From a checkpoint of a small transformer trained on Wikipedia.
Architecture: RMSNorm before each block, untied embeddings.
Training: a variant of Adam for these matrices, 889M tokens.
MLP neurons of a small language model. Each row is named by its layer, matrix (gate and up: input weights) and neuron, and shows model dimensions 112-207. Each number is 128 + 32 x the weight over its row's rms, rounded and kept within 0 to 255. Numbers have three digits each. A neuron's up and down rows have the sign that makes its largest values positive.
Before each neuron's rows, "fires in" lists the words (lower case) most often at its 100 highest values on Wikipedia text that the model never trained on.

fires in: "with", "her", "on", "in", "given", "made"
L6.gate1855:067146113135137183155117123075060167079069139161190081113187089158175088116125117110139128113134141114166093091141141150105186150134149141130115073090137118083109125105137124120116067130148057053107132066124118131125155122173080132170136133161159122127127122173195147121153166203092130097
L6.up1855:110143118044107140126121132143070064134113111159135132116113129177097118088161086162121145139108166122175125125092083158145119168140124066167168186163081150138099161147144091123133132115103161146134162104051127128091150116186157164084143122150155097108138158116168060108199099127088090114

fires in: "for"
L6.gate884:145112171123136077183069126103149186171123104123126118106130140081100127214173135155098097130129133041160104070113147114085112167135102147070174057102183095137161089106065039124101085092117103084141124151173107121156124176169157149146187102198104163108222116103167116110122119156149128119
L6.up884:080153147150134126117193089117162147103201151118133159150178093132154094135131129101114083097119162127095099103098168110123057162121141122091136143112072172160147120100153144113103179131130098145185166117156183127097189125169108123133056104119163148132136096109162133132098152098134127106

fires in: "a"
L6.gate983:170162171178118079091192159123091156138128103147140106132128095190096110095142129133159112115110147140072097096100138106151097166128092153148117135159053207088086122091105182106113141143076152117098129121150124103147125119091119120194141125183125093100121066121123121100102127107135125171
L6.up983:212110118140157138177116129172097157155138140127128105085130105158037141097146152074063081157159143150136132125143122166116160166073040153099127163127146085127096147166088147108116063154119141097092166157101154138131105092101123155110105115117122102175122138098170187155180102147090082119

fires in: "team", "railroad", "on", "classification", "program", "relay"
L3.gate928:140128129127113133149096133137172170087113172123175148194127145097106177104151117091137060090117077072111114124131127219157115212200149080184147166085144104134137141115119124113072141115115106145090083142114097162160134122084085099094119113177146098094072121199128103134106134134059127110
L3.up928:150110158137134194184120164072114138133129158143150102136081099135103119106131103146123132178150160110174100122128092145166100152102148157137145125114170114111133167111187165085126107123144165147059117160114137093166170095079115145158031123135098178117153084101185104085179107109125059152

fires in: "there", "later", "such"
L3.gate1516:130079191118164147106136255123139130151196124153059132175110112100151140104154090084091132149098172121151126160135133194122182165051073102108111152160100173104114123091124085139158118172079113126132206108126182140120063150098131165203088164146127089166119183070127146112102098084118129138
L3.up1516:085095161094137151097210084125151077181171101147147144134156134146090148091180134141153093174120090140140151082112128158139104165103171113124123127125103106100114096200165099140058155145149176156091121155067153138144091130093092122135134101131123132192138080112170132181149105110108140072

fires in: "it", "this", "production"
L5.gate405:117078093187159128104099106197150172112125156148143112134181073167110066147121072111150062097117131110126156090165090083101130111128154109135111190162102134141127074167100063188104127154120143148181096122150118185175127123202144138132137165140179122149092126116159119152169148173136127141
L5.up405:113102134118177166034132133141143074189098099170122094125121071112146074113163138169097106129095146136109141122137176177105138164144154113092092092149088156180166126125112121112154162163095093175064060121167110143096103061078062101082118200078089186089109075119100080108145135123082152096

fires in: "known", "as", "also", "who", "now", "and"
L5.gate1645:071103180162120164164117075087202177109132147105126137195167148145171114168041124154048134134164126092164137146152116129167081131075163095093135083153181158158110113100143103135095122125109146183156089127065147191113116146110141129139130144089158144178076139185048071146127113117109130148
L5.up1645:144109162137109165105167143113114148166083187104104132037167159108148123178112128149090118166148089140101116162123120170112160154129117123048137116084183123119136135118104120202141129163088108147099105129157134139174093166185127134120113139133090106041123132151098152137096134140142165128

fires in: "as", "played"
L6.gate129:208098119120118095105118120141099127150186063118105172098162183137112152102077134147133105124118109075127112159081148181103144162052131132161098164124171096124127136091116114109112171145135124138165191137107122162149169124114116090087166168125128068078133109147146142081156059171067084142
L6.up129:150066106132163121094153137148114088093179124169123126107111162125122169120119163192120081096114135095129105100096119141063103083100087124111121149122168187125094097143137111108102186105070113137191090184148082168163091136126085108127103143096105079126107156207149101144125118105097101134

fires in: "from", "to"
L6.gate988:125129113094178152123135158130186117180151200130105121105082118132200117078180150127132097145088126122114122072127160188124211092197126104166144121147122118089070126126127087141131087121130051130108071129112122123124168162074145162147133113133103154099077176045134127131112179158112112179
L6.up988:119123103155130173173174155026142113153074121165103185130101154123138078179162138168186105137170106132127194139160107102062100137135119152102153153124123140118143080098109121159128134105120122097110100155113108089163084110077107139127193123175119088145128073119121112091106081106148193160

fires in: "to", "up", "30", "behind"
L5.gate1613:111145143162154076098168201152129135184137136135071169101090088096166092106083185122128119111126115131169142146187141094106115131166182119141107166062152129112122110086103106132200154138125194168113127140102158115193070095076148137145082117125175078164114106201110101120143107138115111116
L5.up1613:164102142105127139090115117098159131159153072112137204107114106201084146146133152133121107093111128124182109098093160116139091197096140106121088186141146104073115137111126106112197155079158177184154126157093102172166167126183059102110116138100169095124101084127112077112179100162073132085

fires in: "have", "him", "order", "directed", "do", "had"
L5.gate922:146061170191159080188148163096125169135059096129144193100084072158065116160122124148183101116098158087155085120165092121127116100124155071167112152172110121129082079125080130060136116091177118094162152127040135107150102114161131119137127167171102136116144128131150100115102128157217089112
L5.up922:119153109135108161133063094078130112154117133066088188135142127089128119117108160127139155119057138111108157104135118201084071079197169120148115158163165155125122122153119141114169166149138182120108196176152106163139111191130017056116216131078082153130153101124093113139169063082123109130

fires in: "first", "each", "at", "second", "only"
L5.gate24:101055148093118140074067086157128090116088144169091081170092152160151090129146125150135161082170089130132099123054160139147180095134127149142123141130135169154150153144085117136152084144131104109125083077135132158132135126094091117131101155146041169150147086100148071140148158072148113152
L5.up24:107118112162114113138199097123121127115222131068130159072166097108141129150155128167089074106112120155112135115177083048072071195170074082090106125157174115160162136146192138150118165160105123114092132075029148116124175113157133150139130139166111104150128089139141091139093106119161145144

fires in: "of"
L6.gate853:162111122148074089156095111134122104155135145187148061114111066137162137123157121138137195098043159147090105127122154168127121178096127093128178136164186097113137106089094121124117187094131159101082140130207101125133148116114164182140102156161104100106118167109121231125140145121170180153
L6.up853:156081136090099127175066144132088134146150152116062141132176160126123155139155162090128115149138159086143123052120112159168130051207063069149105167132111115091123154120137153153112109132147075168115106149125161151094076141186119104137156086162121181052094077109135120092168097120110126112

fires in: "received", "earned", "joined", "won", "s"
L3.gate1258:026172110159114106110121180093124148164179128146084101212094134205171151148127197173088188103170171114095167192138128119099105142161148178092179152091119102107126095116141214093187150095098095092141131165161154092120132114162135160148110106201135121170145170119092102069155135115166120127
L3.up1258:081111107133149098072118163165157049108138206117116106171123137127158152136060108130117128166176128110110095094098134132100150122137145125097055102172132104152150063104160096135107115101138105117094096079065098072161206126135156100146176175116120126091147126156147136120094093137090172138

fires in: "and"
L6.gate160:173194137054197137112111143119104182094090122091116099141114155099114111128146128143148108129102090108126072103174118139144067153124139113110123173106090122155091043108149122172127080170138175154149091089093109129099108124139176137104155135076092081145073086133092092168129120108136158152
L6.up160:163139089083080090100102112128145132131115147171161119105108166105106090132149082123153104054141113112154168112114203135172142112116141160100085146178109149147148151151127189138127076146103103173107129130166124146130083197113163152089142126133105095071088115106124145130144131131064113134

fires in: "in", "is"
L5.gate82:108138125191092151159153143121117154142110118162179079170211157142102117148147098102089155135159139072107084091054175085104128085143133087158137110145073123082123137135193093198151101170112121148129115119172176095188136133157121082122212127189153095136108170110084067105129101096153118139
L5.up82:073077117140106117137166164152127145138070123080119108076125144184174114149107129170127178125152131163121121131154125121107203113169141102139168126154102129129101142126107123158138156127097066165089072120111131091119144154129133126129198146149121088071101193157102128110100072144133155141

fires in: "round", "end", "final", "founded"
L5.gate728:144131138090058170128136102134139085150122122121150132159096119122126139133142147119128135097134141109104102091108117121113080104117143116085136140101074116140141147094095113116166116109128098101125149147128160140133172097145152102185169124114049041151101141148090138161118131142119146099
L5.up728:101114120093136096146096168147118131141172095107095149157155152108150155107092133070113203175083147170121087103080080169100174111168121192093084121148107069153126159134124139135079150120103141232086135115147129148145160131139134115161146128193062139119125123140170054117171123131163153138

fires in: "by", "first", "long", "wife", "had", "second"
L3.gate631:152134148132179118140097114127107123078114112105116117119108155078056077129159174157095233146100154097159119074155185186128205129173125129137090143124149093115101078186165145109090103142164116099156161098145119103108068145108122087144159122120147138119162120175150077066175051146107158148
L3.up631:125130148075093097104061120166162092043176143118144115106188125067106139088157122159090158105072157109157169127100138176096142114075198178105211151105125094144155114206173113163103142147147169095174166077155150121112125128090114131079062172055084138157073177129125109157090092115128091135

fires in: "round", "track", "play", "song", "card"
L3.gate1539:125064064128119128139143128087110140157166115102132158161116166110104128081148133119138171138132196158104107125171108149153129094163192185099166121176157122108100133106103176143122104120130084119123127099175115141152093161162177143150114133129103130128107111148085109088102113148164121127
L3.up1539:120102101164131085187109113185118111158122131067189112116127118165094114096137127138192176141113129133097167117150169207147126155102161114113117183121086081119173077092137135166145183103162139146154115105051091157095129139131100106141131151123072117136082144186074142129067112134100133088

fires in: "each", "that", "it", "this", "role", "die"
L3.gate1627:182187100108201167177144085126113137093159181113134146159136153122118133162114169129133097150121121070120114105133151131210111195147159173087111195140159129182133098108131107110130139079078130124139143143127158168202153181166102117171102125172142057055133107114111099118165113111214181110
L3.up1627:143129144085121128149123097120140144107148138149140156085129220159138126172148193208171082141157129141116070153128114168185126166141171161123198124106143118156148065138104083120131175165094140100083069101151104123110116051146113114107114117076107185114138123074092143101187142138156099074

fires in: "a", "more", "no", "something", "some"
L5.gate549:137162172052140137135153151115132119105129159122193143119126138130192183089089156138099132114131109163076149110114112096102060144129121170058150148107102147085090067102137068183081095155155141157106106143119208127146124165168080181133120125144072138128099133136123105129099121089167108124
L5.up549:125151079159135175091161136124143132190194109148126158125080141141110193195171157100157128125137154105170064135128188088171191173106150121143149125168132074139097143168124120113114132116098120134101083110103169145113112130150159166110121091137159097069119112068118118182097124117127110094

fires in: "the", "from", "on", "nassr"
L6.gate737:122153069136127140156109179103200190062128064175159157098086111152154167104113099143117081143116142124137091114133187139132149106106131112158184166132119117159133102109122125113135160163185095108175113100154138159135148161150153108201150138143150155131126170136118119135140025161110066199
L6.up737:138143137123162159078135095116135171073153124089111117141036076117093145181125155110153149072137186119152121080125216125166151152165131108170131155153144150164124101134164016138073143168148111133156085110168171141107147167156067100113124122139172097071153104075198093173144151062086109158

fires in: "it", "love", "life", "what", "something"
L6.gate577:111125151135094156162061099172115081093135154160080135177126109109136100143155148173114117117145091200126179049107098123136082167055193128160113139124116192102130155114149089121155130151069099099147143137153181111166100115173143119163125100116185092118176184161074131152150143124163108112
L6.up577:082122107132198181123147083118131105170199090106094090164139113123084078057113114100147136053112126105106082128095164147157173155157166202103112128137110115148117148187143150083143185153133147157144124042126116091140132132157145117110128159086205154122121111143089131136165115169114050087

fires in: "also", "named", "appointed", "created", "career"
L3.gate1515:124154067132169159102203130117187103111108097188108055162138161171116154116076125136148146127120063072160089161099116080171138127140118164142043121104144169131165165113109124088160150150113118122114118149096127135144134095118158124113073118110121087099094156138074117138183133143148111120
L3.up1515:107124157171157127140135177155091106164064142153131115123094152113118167118166074174092182131160145138105155085038132161054152160113137122145168190139083066143125158179107102131128110140130126109132145148121209161081132125192081120171146070050149065129087111094125137145142101128134108096

fires in: "had", "with", "have", "has", "ger"
L5.gate1464:157167139165103130084143115136139130115108177151170111090125109121144126124152130141110094183165109149083170077181094078084169171135145115161153079134110114165174116166090143121170144158143090110094139101144139163137103200153118112156061144105102135119109095115121160100125134140097150132
L5.up1464:145115119185147173156143062100138099129087153112167140149044134171054139133218128118185169102041145120103139151098165114096178114134124050095098171158130100086114098107103127100108117134102148182025125138163150171160131112140087102149121111120131159092095116086160203138124130151144062154

fires in: "to", "over", "into", "up", "in"
L5.gate538:166129099131130155191123151146093166131100162176142095156109181078114152135095197146148167118145079195138077109075098119191113166131118130098128197070118101105096152101114108064107086154068153149083121146186141130103139151128085166141078175146078169135080092129089130084152122131127084111
L5.up538:125113112130111074079076086135171148136143148173098082090084099134105115125180112076092150165192077115086130139113132117097162160106063157148130121106126161176114102161048123164071157168181103120126127138155083145148141084159151115143137121082121171142144074087131179163154111131118136166

fires in: "i", "it", "we", "you"
L5.gate404:103103129160148150154167102149105139152107094103110115126085090165077151055107200176132166146137137095124098059141133102169120152141124081101051126161096103148109044171195107149089116171168157146153145138177120117092126167068107115122136072105154166104123143156105126144137084206136123157
L5.up404:145143078108161095137125131191092184168151110153118151141068140139059139139097174158121140119064139120098129104124133130128108166138109115129100102153115146096161154079122130108077084142125098121143100179149100102124139105115139024115169186119133120112144076134118163117094098132116173094

fires in: "can", "also", "often", "could", "at", "may"
L3.gate1335:154087134153122073086112140137133174153135106120150098097127111142101109113117157111122141215157116133111173152108151161153136115135154043140115141085120128182113170130129137168098130188142114144105132130063146168106096139134136120165168144125126161178068160096141140158113073132115101139
L3.up1335:175137146153117156112124231171165117138093113149113104103127174140171195079139104138120171166193085129124141106129071136159121108147081109113108099139108126200172135084173164074136169152174127121200150160110166054164158147153118109145154098073141112119127090130138075124116118174170168086

fires in: "as", "became", "into", "to", "called", "renamed"
L5.gate690:161127121151147107088147136105156184112141137177105120173107126149137189132105180197105106135121195128134120075139154161117099140105179148078123127185185113138177101114084151179133091138140086107145119170143161106150124130113082137141122098078083102144101169066136162083155101110107077141
L5.up690:179137110125112151141128099115128165130141112163163145135112189088124108139127118101134114115088107121081101095104177131121130095087078182085082038135118105109112172099079107183146158132146105109107101105131142125154136111145119161105170158083084130112153191103112174171142110135128099118

fires in: "for", "her", "his", "he", "as"
L5.gate169:071112064092117155138145146110083184138109127167111111139105141106120107126097130100155143115146108074175098102175116097132155138124158063134096118111128153128140091069053132056172095164115125133118038131117141143181112089156102071080108120109142125140145158175095132120146147159084088134
L5.up169:088184116079171163139092087133145085121115084116168076135130154187161123114110098036103102116116178110099175149115101132095094149134172106080154170123162127073121163144123108109127097121138128153136053095134115104164108135100120129094133136181050145153111178152121139079087171140096070101

fires in: "for", "good", "hot", "later", "short", "bad"
L3.gate640:062122070121124082135113062108111128109148183117108115140153085121134162140162184102074142172125149109109159140063143128145090092075121136109139112159074076143118107150157104088134166103142100170123110132124138076113161134188110101155170091123124112131081111128123146172132103077096117157
L3.up640:103090178160151117136128109145103154156127100153195142158135080071127136161140130124092133195116126109132175167116207122138159128164123110128173085123041120149115131122116090123135138142069066133201158133157054137144125105125108122099146134112105110188144122057144108115076116098134145113

fires in: "dov", "nsv", "us", "clt", "air"
L3.gate484:172118121085126125115148118119095166145111144144085111138110074132109125173100111188155189135138141123116063192154150176177064121178164094154174153126155134152124176141085124151114077130170096122184124102064167187179133128187136098087139167097066159088146143139122116139138067116069095153
L3.up484:114107131106124179125098095137132163159121083162071127076134119103157145068138095157194161091106122151131127127154146152116070158132112107128093132127140109105158093154114100115120157199184142081119105124139105093096188190130163140146137167174160168143195130159155147141183126121076135135

fires in: "which", "to"
L5.gate104:116086157137149086041122165163158126137106115148112115131144061169108120187090153111129092160068103104134139095134143186112074148148128143154095125143094147087109105108127108143176157162133167171078134168138165195166181109137126103081102067114135199199119170118159169122176094109128131166
L5.up104:104118125075105098095098120137162179186121098108110106139139106119108054127159150121169140121135150111107187084124123118096103093146144140119168193092101100175118133165177125121135138156124141126161116111139073140127123177112126094113128124089099179099104141132145099100112122112092154159

fires in: "only", "based", "not", "but", "first", "release"
L3.gate1669:110107131147149134107148134126080109199107146102115104135151105142153123118073161156106113127092158114153160110180121134069133115098143098171142122112078114107127111080136101117164144128124135164159145130119109138191114108169074135139196080138168065152152120145155123133142126061159074164
L3.up1669:131142111105070140097121074101054136109138173068147158143149069114145123118147119117092139101135184164181147125116111094089114152128106172106099107142137154101195141103158131183132164136135098153180164190090152154116084151117086127169118158116110094209180101128165111114056153174163139129

fires in: "to", "order", "upon", "schrödinger"
L5.gate1367:115110165108125153087127106176138147125116124156148112161128227181113209066108198161134124120157127156085166146145115075129183112155113173163161171143138109094129144138130126135190156111146082085130091106141117078110116076144091202077086183112134102167119197126150186088174143117197102128
L5.up1367:154153192083105119173140170100131087206200158107111162152160056113106138191172146125112157159153161147077107100205097148152088101145100119076140170108156121147123198173110088161101132140142152178137105104149164097127098168097139141093128080146102150121099062115119133167072125101119169100

fires in: "la", "vantaa", "di", "da", "a", "du"
L3.gate415:145101105119110141128074147104134113113127151128140156161147165144114157156115142138140105184145118093161103150121142173134171101114177108150173094132127077117144117118085110091157131168186146161075123111135146159182154111164118107155172098172162202131129094139121043084144130083125112083
L3.up415:122116152133129149115104112070063116119157078153182165149126135114160116140075111097083101182084084167124147154138121108122141152142109069119156067109148107133117105184148197109088148126137143149118098182115156131088132152141123143159107143087102125152189137101141084092136115121109142105

fires in: "that", "1"
L6.gate1482:158123111172109119180183192178079175154163126155119172106122099120150148129122079091161135113151061068084087128103159162141145131097131120109127130154171204114080119080157144082152148160139114165159079166104127116155084125132079059106072081145115105151101127155109102117216152174163132104
L6.up1482:165096150133193083100119145118135094126114133083046116098167083121158116066110123134116105199144167140098105085173113112209108104129151197117102115074157124085133140130146145039088141146148088100130097080183046153073135103150113124112144172116124138168134187122113072128167121108090115166

fires in: "with", "on"
L6.gate195:127146154123115208132158169130136146142199144123134115158103163122185108145103139164118131132144097180148149160157114135172101184151201093123222143132135145168130175060065078106174133135169151136117154151128182102109118134109094077104133060103186128125129104165073085183108105152130111125
L6.up195:120120185099066158155102167135126151124129184145115130096132197154132172126140091142134174145201139106109130137152147129121116121132144166096115142131139179102132192106138078178136143111097095123126112165173091126093112139073107131100069080109159106141147167147115156124083159162144137145

fires in: "to", "may"
L5.gate1570:088133116129196148126095121185194172142118131097152132132154159170088141206149152115142141182127103166117179122128089191155104123157165090152079171106113107113107128196183194146138166160124165129163135118219153103188099144125050115097105104086162133102113120120099134147116009159113095111
L5.up1570:130138091120163126120073143128160079158138137084124160095115139117036124122137179117088104135141128146092100164138147131123116137110159194166157123164084162083111136128113141121147123130164145112100175106117127146113062189126124133073191083091144124167138164086072114139079130137125150067

fires in: "its", "de", "w", "31", "l"
L5.gate1840:182143146129105091154129141076138085111098129104090119067118112086159119106208169105095058197181065136139113134143122078178120117095097162145125085055142102117177109152118149090108131131092093100071191172132147154067204167137116181094142113177130076075109101162079121120117170131099127097
L5.up1840:131149156119126170175088170093119150149149087163109090160098167121060110109151054124105111112156110127138085091105140068116195082015108080111095087195172129153146142125121132150169157140123147100127115116154183115134093118162179170147118053069128136138133115122093120083175070163176111118

fires in: "had", "has", "have"
L6.gate567:132127126151122109072147127119141171145069087138134139058087122067122109152111031219162151094127156129114086160109161111210121126079159138093112115164148174153152154142112126114122123102154064127118127164178156145095155064208144144107090114156176136124056153121162147130101096100144122169
L6.up567:028131128160136136091215076146135041130119122149135117157057126097106151148141156081186104184070100165123119087135201121070181144067151091112059118115127114142127063128088118138130139126119109152131115096142144178117116158125120052145154107095119158166177069143112093138117142163092123105

fires in: "s", "california", "massachusetts", "georgia", "york", "mexico"
L3.gate430:136121102148149155123145184133133074154139112086109118122103066160168157159152153109120091090110174133147179142107118153111068166110095182087133080124159162113130082091165154113180148147187098124178169147073097105147148157168076159149108123153091140123082121085116142113140119120163134129
L3.up430:074134199173194162053163110153179142099071094113157125127103092146065149042107139187143140181184117080096113115130112144123125103135141056099154082173121130105145096140155125147039104136133124088178078118189153095079126126177137147072135150110127110171154091129122148118154190103096140102

fires in: "there", "it", "out", "land"
L6.gate841:151151126094132167102109177150089127116113138106090101164125110165155132160131101099126164105145102125154095078155123109178122090141161051099135120135112145121134149106092067198108092166123091115117137090105131104212107099107093147111160141117104148072138128112097111104093088146129164054
L6.up841:094110139115151122120117154151146114150211107111088114142089166100132177135098136138141101131145180137150150117163085172121106150136147139121210127156091151120117158135098129170087149164106147144160167110147106129155153109151162212160113145128155098153095147156085088108143154128111105057

fires in: "he", "it", "who", "had", "have"
L5.gate1475:159141166193165163127103124108096074126150107113123177162164116055129106112106136122107187113087185112108094095115128123197120136156109131067110112105125109163164127089128122085165100205061107134180110122133163121085187139124114174099109165092074109097093170114157143123169114111078152086
L5.up1475:099196123117106130124145098138141161146094076181191136150060154103141143163098126185100099163098109060100123101187174087126114200084107112116114140101101172164118092122120119104102112144176123088119201099107165180112101192136114127132073115138153227154156084148074104117095133131138075115